config.toml
n_layer = 15
d_model = 224
n_head = 4
n_kv_head = 1
head_dim = 64
d_mlp = 896
vocab_size = 1313
activation = "swiglu"
norm = "rmsnorm"
norm_place = "pre"
norm_eps = 1e-05
positions = "rope"
rope_base = 78000.0
rope_fraction = 1.0
qk_norm = false
attn_scale = 0.125
bias = "qkv"
tie_embeddings = true
parallel_block = false
init = "normal"
init_std_qkv = 0.026
init_std_o = 0.00445
init_std_up = 0.026
init_std_down = 0.00238
optimizer = "muon_variant"
lr = 0.00913
lr_mult_o = 4.0
lr_mult_up = 0.77
beta1 = 0.9
lr_head = 0.00986
warmup_steps = 200
schedule = "wsd"
decay_fraction = 0.94
decay_shape = "linear"
final_lr_fraction = 0.0
batch_tokens = 65536
seq_len = 256
doc_mask = true
train_tokens = 725900000
steps = 11077
dataset = "wikipedia_en"
MLP neurons of a small language model. Each row is named by its layer, matrix (gate and up: input weights) and neuron, and shows model dimensions 64-191. Each number is 128 + 32 x the weight over its row's rms, rounded and kept within 0 to 255. Numbers have three digits each. A neuron's up and down rows have the sign that makes its largest values positive.
Before each neuron's rows, "fires in" lists the words (lower case) most often at its 100 highest values on Wikipedia text that the model never trained on; "fires on" lists the tokens most often at its 100 highest values on Wikipedia text that the model never trained on.

fires in: "years", "weeks", "time", "week", "my"
fires on: " years", "an", "k", "ks", " time", "y"
L4.gate109:120150114152166137160147095140200156155153136144181148186084114141078114087095123131078157122056114181110113110158160157110128163089088156092132195153115178111126130165093096141121122100156146156129141138113107088075093132127116158078135126080166156131159138082158134191123121096116049166199178179109124115113157084093066163108083144104097147137128116152177149147186176107148126136134
L4.up109:120058128105124128120136080149121116156134123153152098089163163182106114090145129120103183145140124126121118129157142167105106117140085150135108083132188107141157117150109057098136198151073070154136162181175060143125163182142151142132082093121087084126151153152105149173151129120091147118167124113090125066165086122132088067057072100105116156132181107075123085102110136168149127121133

fires in: "a", "one", "each", "after", "any"
fires on: " A", "ne", "ach", "very", "y", "a"
L4.gate699:146109131112149148172147133130159145122173111128104098095103155189117086129135143174113090100226077120122129154161166081152142114057106117174116087140112108104120140197125110112147173237124168162198133098125098172170060106083098157079177110135095105140091133138112156134117095141143123117148108104080111134169151143118079160093152121127115120116162116146112150084139149105076105162141
L4.up699:064122125120126116153110065129175114164173128113164082122079099166037174082058142132137154203151088103164083105109152127115160073073106161104153142141119126097104128187140121136166181114137164135107123156156153142090143131165152114096094086122093135164159158124123146138157109123116093158121086151105167153182139160135158164066168124137148133103123139134113095108143144137142139135103

fires in: "with", "of", "in", "against", "on", "by"
fires on: " with", " in", " of", "ing", " on", " against"
L10.gate337:074147138155138076111149125082114132073092133163110102175141124139158170100058106102117103152165150154173117125136148094130105131135149134128155144116132164163115131109084139169127105174132138194159061096097109167120174122075093103158069122176130154101219174113130097142108153132137129126133152091155167132128141157094163078137102078121166090138063119080135174120066121123149055065093
L10.up337:088228103083092121115163197058125167110096173123159156125143131093161104111114108123165146212122120153106117116136120134071175137149157115051179082128105135141119073082132151131150110126176119118133072124164169105173144135126144140109100107130144104064111140093172099070171081138072133108139177121164107154131104108111126145150144121163122147120183115127149134166122096132116123089182

fires in: "northern", "eastern", "city", "southern", "west", "central"
fires on: "n", "tern", "ity", "y", "est", "ral"
L6.gate357:177065154156070146127076124161096121125138108102147137097104135143139084110099072149160119117137106096143107159043111148163130170163061103122082180137111186112101197115097128183109092199153196188142136112100137141134144135125144153152111094140101142150137143089148131114091123102111112090145081137138109081194145129128153161127088198080128109122088142120106141072112132123170128114079
L6.up357:110124082154100132078110114114039190162195145143152066147129153115154123200072099121121159146155123105101206103150067118141124196154113148096055107143154179113107119146098153149097119075076076177100084059111201140108163102153104141116067107184178104137167122158143157119127177152130128110148148093113093139146184083103138098119137170126123157167126119167123117150182140103113171111089

fires in: "but", "t", "not", "although"
fires on: " but", "t", "o", "ough", " not", "ot"
L7.gate65:095147096100131204141166203162120149133105101131078136161077079111145124093099127150125099113091115195114176104148123126147138184069122100118125175170151076131134145152116121151087129130111080134062073118128110114166152154150113174124114093087060106048101064123163175118114098119167179102071140134202151081134143112139126101160115110143149133135054162132086150159181150107127114105133
L7.up65:112183089045115075133104157102115131145151155143112086150107033186121095112144149160177109118069133162170054094141171103145158138135096123170088160140099052097093152130120106206081114110095040107146144117111048083097160071092122220119077135127128150138105112141126117104152110128120103149098134099100119128169167099091160102148128129096139042073165124163181162096154126066099125134151

fires in: "they", "these", "held", "their", "there", "he"
fires on: " he", "y", "se", "ir", "re", " they"
L5.gate519:083104147184135115160153115060081103159092070163165109083095106144120130070106150165165123109170156130197064153193124145087108174102151145136130087085170115095095087155143171125094135147137179207069119163145154156116124152145126102110116079144107127156119113139134118106105193126077164126097130158120109159161148107165160122096132143146158145180104156140156094150126121104148172118111
L5.up519:160171082098174129142098103092114171137065119116115123156171083156126108114157198147058146131151123093083128086127129172137128126140125113145100130140170137166139134095151187077147102141157057204139107165091101124117080160127086153188074098133117111137167165168144184152099164106071141090110146102154154075169120165141141138071143049103093112148114142200120116112163124101132131080186

fires in: "over", "off", "officers"
fires on: " off", " over"
L2.gate751:154098179131115130122076180151076125120072106143114106189104066145061144090126082113148135201091070144136150088106112167157141108161091094111118182148099134156075092143144135129160133127100102148121096108095182092109187093121154103118118157123194173104219190093124147130110118121116036134105155137159063166063129170142115070177145162159131113119143117052117148139121110147143173136095
L2.up751:095069165137104160101107109164079127120095070143165156127130050164083124153188100162167136130125107169079132175086132156117170096122081082170134201164138074164115037095122150070115136156163072141150141079104138116121151101111174123141145180200158158118143158156159103090122138114138103112190146116124126119134151158105072103168146146137065150125133117072087155158150039173096113174122

fires in: "award", "awards", "mission", "action", "china", "commission"
fires on: "ward", "ission", "wards", "ction", "ina", "use"
L3.gate596:100168143071149120130125110148223173105095095087158035073143094119128140126102155103120140115150115141118082154159099133107135108105119149070130116151114110116094061165085131099072142163134120145109091176130136194110123159158105086129096155052060114172107111098117172133112110127146111116121116102123170131173102202127166126140125116026113146084126138111094107113099120179120124191155
L3.up596:129109139102127141166096137148157133134153119174143129038099091131141110139160125140140156158147133141133130135125174141165102142157093120150206151096162165101106126182179117095111130159104086142142121130159101126165142085122139163153079136043123097139075118124122134184129117176146097096143170060211140122128194066162176123120119171107124173141146164072130116138084128181077134169094

fires in: "of", "named", "appointed", "elected", "considered", "civil"
fires on: " of", "ed", "amed", "ted", "iv", "ered"
L7.gate56:114189104118160195097161154151113106108106095086187145110128115148148128129120147163185125174117164109125144127156088098143120156161077102063065111115113148174110121100097049070094207174093108136128177159067168161175134134147170114123133184137110092115122126142120087121142097167096121117115168139128172157055149120164157121133175137116193109092125122168131127146079058182127090073138
L7.up56:168111142149098110098087195162103113101152151113124150175119112114134149165157158099090144129120176158101135136084158077130163125111144154137092098170161099138107121117064139139106155181120126139098168137089130148060159086097172108129152098064107193151113079112121091124112143156104105107057094149058099153119130105151200114154146136131104117123213131180143139050154178107120118093136

fires in: "that", "however", "as", "because"
fires on: " that", "ow", " as", "use", "d", " so"
L6.gate648:123152106117148160108105149141140107109184127176110122179153156125137146109114098149170109126139111131065142103155127149128132080099078199136143161151179089100174206096101109139079077103162116147110114173180148120119173125148091181128080110076126145127135136138082123179111090126136163137164066122084111125070156100250094095141106146038125155100132081136151152110167142099109081132069
L6.up648:115096145107126151140113100155138141163136102119092144156156164195143170157136139086160143146180154115104118062129108107123046139107124192121132135104111093170164122116163121107108080160129166093165042105184096126121144176174104193137102163145134175151173143151171136116062151080169104137144164081080169144103150108102159151139101113098151117125139091107167059136099097080130145199141

fires in: "was", "is", "been"
fires on: " was", " is", " been"
L3.gate739:112174131142141097094121207108211174164123122134126154137148144110117131146181139114140150119165101143181139090106117122137076155189121073089154155083126106108168106106067129107140118178150124132130104109146110157056134068131151153076126166177147144133131089136055137128116134156113136113122129058104132115115139155135085174096156095104064110122148143108143146132120131159148149203139
L3.up739:123133070141153148086089092188171170092069151184127112137108134116114098191112155137158181084079133115078111148085102204131127138137123117137139134107166109086129119127059151100121129171123106125137126188114100129198128127128130143166129073129157143138126160088187138112050082191106142120137104190195095140156183146157111149117123096157150207154100187132126159140119118120133099118093

fires in: "in", "business"
fires on: " in", "in"
L7.gate815:122118067152063087141107108147125153089119145120159204128082133124144178095151160119096127116131111177140142085109125153128174133166105110143118138085138081108149110094152110129124144137108057102144166141129130140123068094110145147120141113113114121191096185099100158132149096146138157150151098076084119083089095135105139136106130118119124091138088109096126074106131112197171150091127
L7.up815:128047123150153088099143120096112076144112173185128110138132116093133111122124138145162142109160182153125107134115135126113050132104151082134211103163151115117069147209122106215134110110070140156109133083111161145135165112190153118149131197099134124068085159131073095087119179172120135157112140121146144100184145139129075112098137050107151127097149164132138153095115145131146140116066

fires in: "over", "than", "about", "because"
fires on: " over", " bec", " sp", " than", " about"
L4.gate63:145115153133097132156109125096110148094150114095104122160109054177120140158151158129157158138155166149171115141151115131161086098089120121114110163126140159145100097111107074173234124113130154059170075113096119120121058153093128133126116133110156133110160155161117061141114114173149090151126080192141129133105102158117177099091161219073123145175150133097197149132157154151094151167147
L4.up63:127154140115110106180169124139098115120128123100094119165124086172177136152153157073145156051145107169147117161153143117149153161112124176113151143124078126114140088174134133113169121119105160131150145144107116111112139130130141166085163206102167093135130083120114092087117144126117131086143160152143142112121157073130093113103042124106097146094132161097152133213130122163092155121103

fires in: "no", "most", "more", "very", "rather", "especially"
fires on: " more", " No", " most", " no", "very", "ly"
L4.gate726:162149095145199147184137122151104135155133088114173148123094089120109106118137150124145088109184139098105126069113104097141156116177115067126114106122191140154160139140066159183150116133124128091119167186120091129084142145153151125168107132170165129076131132137110120120131091165164092053080123174142135079127158182146181151100179195093182159119155097131137096124136089147171180143089
L4.up726:189118069096178075072102088182083149145118102150106162081119119090159088130056112193090155126145124118156118100109121108152125133145134122096101095154191113202152143198126096173082162085115120120163175162078097136117062116139112105126109109146138163141090165107113175155136109069119182083167094107103150142099194141167120092084156149118174117130163083155156085103156148130184106104087

fires in: "is", "was", "are", "can", "also", "been"
fires on: " is", " was", "ly", " are"
L11.gate115:110128150146126090161183102087157150183122161154144089088175026140157178178181139176162074140137101145111106114148162183090160125140110104106149143102125124062133146128122125126197133097113142099208147124104148099128055131161129139155172105138163103069165150129140151123127152090081142103102129053094184130121092152138132104162089076151111095120141139162166171149155155162124177167131
L11.up115:138162083119145090112088110103120146181174184099106136079153151152104070082130079122104144095067092153139161117116108123116142179128130086132144100147111127108092155122067114150103155195145101110168200175079102125066169155198162148159088149106133126128132135079175119065101118168141123143143117164130107145217079148124154091138173132124180146079088107158155128144129101162139116124134

fires in: "her", "his", "its", "herbert"
fires on: " her", "is", "er", "ts"
L3.gate859:187167158141081148163125120103159134104158093112174119154100084121111109144157106147116183111130106140127152087112056149117139106106139094133148136091128108173172152117123067114162184135133188114136134152106105109138149150163131051085090184090138185095098155121187149128111074105157106166131077093105052156138092157144117174142171119107140135109152133098070113075136107198113090210123
L3.up859:146109097158028129193119052096157124142154128161173133115202150080074149139153138118128146072134171167155141101165131181147123114134149109149106170130138130073119110157119130116136133138140148186149117164158106082088114104136162096127066106093082170102108089161190129172106105154116129147113104100146106109125115120106112149133130112097112140095145153168087104089123091117089102165119

fires in: "10", "5", "8", "9", "6", "7"
fires on: "10", "9", "5", "pl", "8", "7"
L4.gate150:123198000127099114178148139094168112131121152140139132126092115073091134097086133126083126093158105157129107089115124101089095158162150117185143149114176171110124119092096184080179103104181074127145069101145106101093106113131102133161119094134112088033148147092106089166166107123130096119153109155156124134150173075165082082097177169153104127095143110160128116109149155126138165095201
L4.up150:161192095104124082155099136089131123090174105091148203109101065102121155139136107130093084134105061138183129103104140108142119162155132155182166083156142110136093095096146079082076100091181124167113126146110149135154164127082139127134092093100156129100135092137127118167213069093161146139103126138161183132140071072172123082043138138115132152133165186132126112130155154152183173056152

fires in: "al", "along", "although", "algebras", "almost"
fires on: " al", "ai", " ac"
L2.gate843:112105155122147142081160122113137122152171099167092142109116111106172142144148125176139133126119150208129183157105115157135145128140133111075104122139069156168174108142134108190116128161086195114119100120121131113174025142129123121142153102140173174100143134151145153206123104084180154080141138179161107134115119146101091127154153163172096098145056134131128136234111106153112138150184
L2.up843:083097121173187108112117147135070165120149134105140143129140188107116140098152134160110108177086095127147157149101094183176049057119140065074121145157131076173114173178099094180129139116106152090134185088096120180150082157060067144143163164132103101131132122164165129095137152110185126142135163033153122159111122121148092077099088185184137053120109141114104156132073135113148167156104

fires in: "to", "at", "from", "by", "either"
fires on: " to", " at", " from", " by", "it"
L10.gate230:112162104156082125175122163143151148078136149132101103090147179171145140125144131144105095214083126161172145121107151133103183079123094160047181138102075115155074095129137138150101153077110136144134144147112146143160073135126080150128164157114162099088087163161078176172074163145141177084103118123119093104136124125151126231112178160119112165138108181145116112125144209161167070137074
L10.up230:159081135201126184124087100113136127102094095099146216102155100216165145143033094092112122118096081115129150162105129143127118163148110092140122051163064133102148118143197136135095170118122140121124064120104185113154133076152144132105193179169158129084161150139198082120090175115159123102071158141154125127038141088115137135106132155150116128145142123097094141137148176117145101128106

fires in: "but", "so", "because", "soon", "who"
fires on: " but", " so", "use", " who"
L2.gate120:150152125118151149138102160141092140073211146182133161147106112129107161079150197190112177087127125105065170108101092154090157149104076114122125175148119058085123164166118105087095111106145114123107169103160100137131134154173046136134114159139142208138134165102049135101125102095176149144131126168114154116150176149093131115186101118114159129145127095065173032160191083122105109140144
L2.up120:132202127186152087134091185108121098103131110125140157147143149120093086114132159125091056137106125118045123079104166148091160145112133122148135116173139079098131192176139074096113109124133082078111129138112113126124133157175097140122131110097137204110126212131040109131124137051118113159140107136133138051064150176152100175185107116098162112083097119083096110118138074131128164157070

fires in: "south", "west", "north", "east", "central"
fires on: " South", "ast", "outh", " West", "orth", "ral"
L2.gate182:143128083119112121091091080150065116093132131091133136107120102133113135169157121123122141098139168170164138157111094111162164113106118063048187137094133095070141141167072131144129094119104167113145067109088122077109127085154113165166067124163083135120155152100069167133100090110216167144091133113159163139214151140193133154133143129132084137121119121098129121113172118090126145114111
L2.up182:151115102163056137115099154176125118140090133142146157143112164126200097173128116132138123081119136113159138121139127099138141156072103126078115096115100160089099177139174105144166107181116175179096124100088147104103072123109179082129039199147097146106130134118190093146090124119151120176061115101145055138176146113107160145169162176115126111163034154124129100138180143133113142101151

fires in: "a", "research", "after", "studies", "study"
fires on: " a", "ch", "id", " A", "ail", "y"
L7.gate603:110117161153166153117139166161136140125184146072120113083131127126129092083099098165125146149127122108124128129107190218173145155113109134169131109127138118107075196142127121129136134167093119117138086154073132109144105016134128115119085091139086141126131091096107175037087114093189120112127114120152132133075118150138079123062119131190122133101152103171085111143136092118077104100147
L7.up603:156136133141134112066137178112145153117170097118143119164082058174078124125148178113140117142137122112106151143132133127145098081128183104113075065101070131111103144176148115126146144077182095068068095163151116165117096112101107169182131121157086194127125132115106180147126109137156088177161138070122063075166134178128044156087161151204112083109111108179080120142162165095084120133119

fires in: "to", "because", "in", "from"
fires on: " to", "a", " in", " from", "ing"
L7.gate179:124133164149184095110116081128161139069105078127167215104110108175100198140134178101155142189105126128131158137112133196115111071148129155153089170062123158136147168091145133119148143169119149127050132164136095118151119162180097104162149128125138127144088119173136154143147069089123156078112099191146087121178101119109114115154115122157166101153192177108098130097154149155161119125086
L7.up179:107088106168138121145086109139159124168086079125132165097137101090145150094135126072127152145096157121141112108080153132078103074145114134118107095121077154077117126112195121132113159125147106173144104160143159094079211059100121111170074197116095128124078182075152148117147139165145101130095082101111129119156057115165159095091063136169157145145180215087137198106121149134101206119119

fires in: "for", "with", "of"
fires on: " for", " of", " with", "by"
L11.gate288:134084113072125162126139090116125153161184147115108094162219138132078108144126127116128095135189126158173119109171088134105189201124053151176122151134148177160066164150153127124150099143147111149207147145055129102094084157108119154153142158133091141116085153113149118128169073160158129156158102114181123159117100107171126140145136127134087124130162115149128193107085105110161132086120
L11.up288:103103125093077127079132138086140146144139125151111131158096144144108082063082070099158150148186085112108108145118107142097129111151159147143097118125077132139099164170135242190088127150110153118116136153091091139199126098121036123107108138171123136140117088127122166095168159090148166104145159155192154137070108164111142129138110075151127156104093189107105133088146125139157145095141

fires in: "however", "during", "until", "although", "by", "when"
fires on: "ever", " during", " until", "es", "ough", "y"
L4.gate328:115118136165154168189105125122133152127176118145171099147115183078110147058134131109143178135127082188108131040150133083121152113088154134147133184135155173098125134198115170070101165108133085116170094155169067106104173114136122127147110086074104079085173133171129147103133156184123111143157116181116123120127108125120058072118127087131080057089174102163114117101154110175137210100131
L4.up328:092126167128106135107088067123126130112094159101094156101139117090094128138112145116156168146136151201155168140143089123117110090072128145118117167136121132104152141045100186203117158098084110167125157099148128143133093130127144115223146097128112116179092077140110129117078114140130164114075106091095093134111105130116164161125146153095095152102087075173112121116089118167128040129155

fires in: "he", "they", "helped", "held", "head"
fires on: " he", " they"
L2.gate356:134105144141083116113118141151082126165119097089126127176170074171122123062063087107114100138131176130128123153171179094101110163120088139128158100103135173131100103182164199132111107158172105101133100114099189100157108128115159095117073119148142168150127156186158114088172161153103142122145160073155147124108157175178130127113130104208158161128131150125145073086063109076058135091203
L2.up356:130151090133083140082131165169061146107135157121050133088135130144155163153083161131085106156116156150134164096161142111159164110160111115118134129112120160139162135118153186136109103110126097145184120147155193112138153198127151122173063125132173205131116121162134133071173211112110112098087076109139096165105125137158122128157140138173114129140087187125153124134148119132036115131164

fires in: "in", "initially"
fires on: " in"
L11.gate430:170085168109164068141087127114163103063096142090169163104106142175108121088120112131094118130120101147139112089153136136062140134187098142179108092106064178145129123133121136135153110098118102145143082138127108053133131153195103101187160130108137133028141125103159100093109154166111186157143145187151125137157167112150115169099134162106100101145092100183090136100092118142171049101116
L11.up430:150090127129152152093129150101158105128136167120115145103145113118131169134101149128130175099146167099153133109093040094135100070139119160084119126170140075134121128166177113144124121141180142166101151150097133070118129103129082130120096112140086110135163186168147110091097165174109133171097129128097153154093160097143089071041103035126117131073076095169165146089142105114073116104084

fires in: "in"
fires on: " In", "In", "in"
L4.gate692:073171085113116215183075108113106103114188078115101155102121118097093109109135148072062088132136160123156096106084122115102117152177134165114134135126142105129166134150167113078175171138126185106131087089070153109142125123124167112199131150135110058100118163106087087112081146134184087167141094066087149091172100115196065171149082142152148096133132117158078090119100112122129149154134
L4.up692:130112166155105221138149114070090109182179122112087158092179143118057112127146163087134122144066156139115105078126132140141132100228115127101158127133123083135171178183133132146102100182137149130127084151067134147170148107174076134169106159123116091096116111088081144155153112116177111151127115128171152129138105141120123121118102140156149140144096140130126184125119124136075117168138

fires in: "as"
fires on: " as"
L11.gate280:108118154159151160094080090176158117085142107073170098158110124126199147121092156142123099134099101109174115140160121160121128126116131155105074106098164181142116153131169132192135183123110090092140140125144146104147099126108145158115144087142149189127065086141172191137149163100172152111132135154118123096126138107156147145097162139109099185124088110144131105094095126112112081167117
L11.up280:201129076181113039122083122131139093097113181103188059080138126147162161112089158130119143103115128145074069098107048180148118128157134088130128186162127096128157105073078189131141073098131134167144131153146107175159102134142151128119092097100137118096161156101157132153125151091145123105135137110126163117153124085088135118161162048174106100153144107086063123146157088158171125135142

fires in: "new", "award", "awards", "ivory"
fires on: " New", "ward", "wards", " Cl", "per", "ory"
L4.gate29:148127167104122114115090116127126118132093116125172134148115121123087159144152132086143159059179149120125141194126142216077152117146156100117079163079074087125060122125128128117088123149132127146126152107046155134081148111102100130175130126107122070136146169078164079103117204141167163087118125086158146167169067144127174085109167143119133152121136063048127133112125187126131205129114
L4.up29:111145159124117174068121126129076147119146087142119131158134174176075117138132127068151150122071176083122100118110147181172161128144144137081142140151125163143092191190141122114080152157125149131118153145119112124056148117058099119125101131125146046141132122129117151104149185180139084124192114146186140109144164141115124135101169147123143113096119141053147136136126105114014172134185

fires in: "other", "more", "mostly", "most", "others"
fires on: " other", " more", " most", "ain", "ther", "ill"
L5.gate319:127124194120083105131142090128081120147170034133107118163126161103134127125083092083134140134120147082143152078148132077115126162177062148160120122096153146167140153167163139158171125124161166102076135059083164120105130164111116132156070106163104113123075116126121057153114139198160129095079169108143116149093143118169152100106117145167150158096127110151079135055117175169147131141139
L5.up319:109107101122095064097104111116123123133158127126117120055119130131118167151229125123121111146131109148150045103167141115089091126146135074146131143139201099136102118118121114139113171195100129139159141135030169148162132195165177120085150133185117126196164189150171110167163151073102147109110122142178120150106164127114107085117119164087169104108147108146123126112125168136139121085115

fires in: "at", "in", "on", "during"
fires on: " at", " At", " in", " In", " on", " On"
L6.gate514:113112143086133186125084107125140136139187156078173075127193128106090146082099133161117124150154176193141141119112127110104127130158117122150102140143149095181122152115148136192155115099170151056140142052139105160148099210134102177157096139114092119139075122125104232161114166144169059138107124150165125123146128112125059174144122125130113131117104126107105106163129197114118112181104
L6.up514:140138135086065122153168086199123168153115146100151088067128115122097108162102121049124195117118107160167108104121131121116159177121046147126170140139117168153189138127140103160131140110126164103077091168070169120150138097110131115132150173114124138130106110149151098130073188128170110150150074077077104065140160115151083140161058128149157092106091104170152130081149098110182119185111

fires in: "with", "within"
fires on: " with", "es", " an"
L2.gate643:105155115125144132146140094170101129075160157135136101124088150151143134098105121107105100084151128107159055122133094167139218109092119187153100165135095099175126172133151163112118143143154134149183104146119138141122091111102117163145087161096137151121119182115149125063191109197154112086146088081134155112112108139121067189112153107127084038143090182052085140172152152121098116091159
L2.up643:120196169085137116088205118114165144084091128108129112112096153141167105077119131148098109072125143134061069139139084104108218120123135134149038114128086091111104142144075139078173136164102139136123135137160097161138152168098105152123125139171181108150157168161148120140189127147150155153145149162118089165108118200147096096133126094143088135179113110086164111183109132127115151088154

fires in: "be", "began", "been", "behind", "end", "building"
fires on: " be", " end", " been", " bu"
L2.gate420:069121145136144168182089160075169186084149098171184104135186112124153192126187108148144139038121130093110101106063128136117132102128155073111051126069130140085149169134144151161108145122126137174182136127106102077115217110097158124176218127111163143147142110142087153149040090150119138106117169085121125129104086079132117129126144134136118100123113130097182099110121146145131128093165
L2.up420:066122131154154100144107153147147160083170114169140120119197129126172141098199124118121160123122119076166133135098146146135112107087190133116145120065120149043127109101104158100192141138111097176159142128177093093149213113112063090162208107058144128165153095150119131166047088169126164087061165127134105122102128086126118160063141095121120128146162137096167166108205166101136117090148

fires in: "his", "her", "no", "their", "its", "whose"
fires on: "is", "er", "ose", "ts"
L6.gate244:158085088123136151138112112093169147108150136153159105100149155141096117178098086135143177103081162138125130116119137170150151151159129135067138157148126120163085146142068067160185168159147043169148160155096140100141194092144112090083113116054145090109143113154143170099113128161043146150128132143117054126093126137186080141051073103112140099101148117138133067167143091141096112116115
L6.up244:130132086156072144162169119120118148125174149125196159146134131115095127134124119153088149082147107096109190140161179184173127130101109131143125136163179121134138061168087119175095123129159102172129221131093135142208118106135122129108144088115166150123095102164153089132158139140139099101144069167127110116138156173089096169075136146135165066131105099086163087191102113121116111111153

fires in: "called", "named", "as", "declared"
fires on: "ed", "amed", " as", "ered", "ated"
L6.gate630:125186155163086133167137107131139106119106106120131135143147104085132075112069188203139126141145132072120181159121132150136109156137157126117124151121132142151116161144128122111131125134168162132135127099124160119180181115174125056147186172095157106207115099169091111078101052120102170114117071091079137194152141067090106114137136110128106164126084108182097091135153155135123131098172
L6.up630:146101162139162195080088110104181106098148079150119177125151128107154136175156155068141102147099157102079095095076133110056146112132109099114116123086122119185124141122149132120079110121088150159108105135158140097119131077153130098093077151062142132135089149148075162204063104111129137181121077131065125110112188110146096117177121103128139171128116089188161102110116108127112104108169

fires in: "as", "made", "make", "take"
fires on: " as", " made", "ake"
L7.gate751:126162076174123138131139100126140163112141143163146138154131156113101118132086032120131115137127109175141100107157159110037117122105110098169114071135135095156124168091145110136150145150048106124116096148122074110154104185183079088099092093152163115133115162111129154115108158085138159145197058173185183118114120118177144161178124175070133147163118087164080135153135150107166098106102
L7.up751:118152118143083124111092103106122136122152159061150155094151084173115119091027165104121168175120130120126189107108085154119124156163163118146102124159102182096115128182147106159144105098123178139185146156143149130147164094208118128166057111132099103182112165140094214139097142159148136108189131158090157121122183111124090131119113071122070118135149166118133094185105160151178151175170

fires in: "south", "city", "history", "north", "authority", "town"
fires on: "ity", " South", "outh", "hip"
L4.gate543:176131127100098181134131078112150083129168163173171098041091128182119129151120133119162157080167111147197073161106151144112128141126154132081120178078137120151112141121138093174099138141150147104131149122135118129118218147183117181116110100104168135179102144106138114167144116167173126131090094114121056112137143123147151085154105187114103101156185140110097146079184204121111140096144
L4.up543:177140133123111133143084096089154120148106064142167090070132155153117118117126133170161113118170149174124094160106133129143178139145123124058113167169146147085109144185139060188136143219067111181163124120144060186202175174086149185139133093120138144149120109163124147129118111122143128118087077134153122129138064091113154104128192150105094123175129150111123141156160193102131176074109

fires in: "along", "over", "up", "above", "performed"
fires on: " up", "ong", " over", "ed", "ove", "ing"
L5.gate461:065150116075089126119124116101147078133093128109095117127128131083083149142098177133169118189080107123133151078173102088096130158092107154130172154162118150132113129112156110144170146167184094156116110119111165123098118159128136139173198117121098159112123085126119129159103181148098158161117127100121136186171038124115067132126086151140138106136225149078169099159087177149168151157077
L5.up461:106151146152125109124142065105096118126169123181154110126146122120109108156104109163131111128126099151065125112063117169119171135160103113207181081090071145157146140102077137132175152092150123142134055145122175151102124080132145162130150163140148129084080164114143098183116167113126099143158146123118205201164092095150129130154173133157125131119159103066140075154147159225159165135036

fires in: "these", "several", "many", "of", "few", "six"
fires on: "se", "al", "any", " of", "ew", "ix"
L7.gate378:129140166111098103148118108145155134171139103109167122069116126163100151150083079101153136161180104117161145079175148144110122169123165134120130204059134196122087131111159116108086127153080117074150166157149144107135138133113086158090162042090144150164100152090109167049120151120184145111119091062125138084063201131108121189132124094110128139145161169170133106117095149118138135138147
L7.up378:111130129093101107175137083207095113119186126084121149114194128094116124147077143114156163160112095104155185088109131100171122158148134184106120200086197140175166151080171155178189093196166073115139151167141152150110125119141050120101137074145139132096161148087139181080104140137115191072109141108071141098102154128119085145105120086118167159151133245115126103113131048156075118108165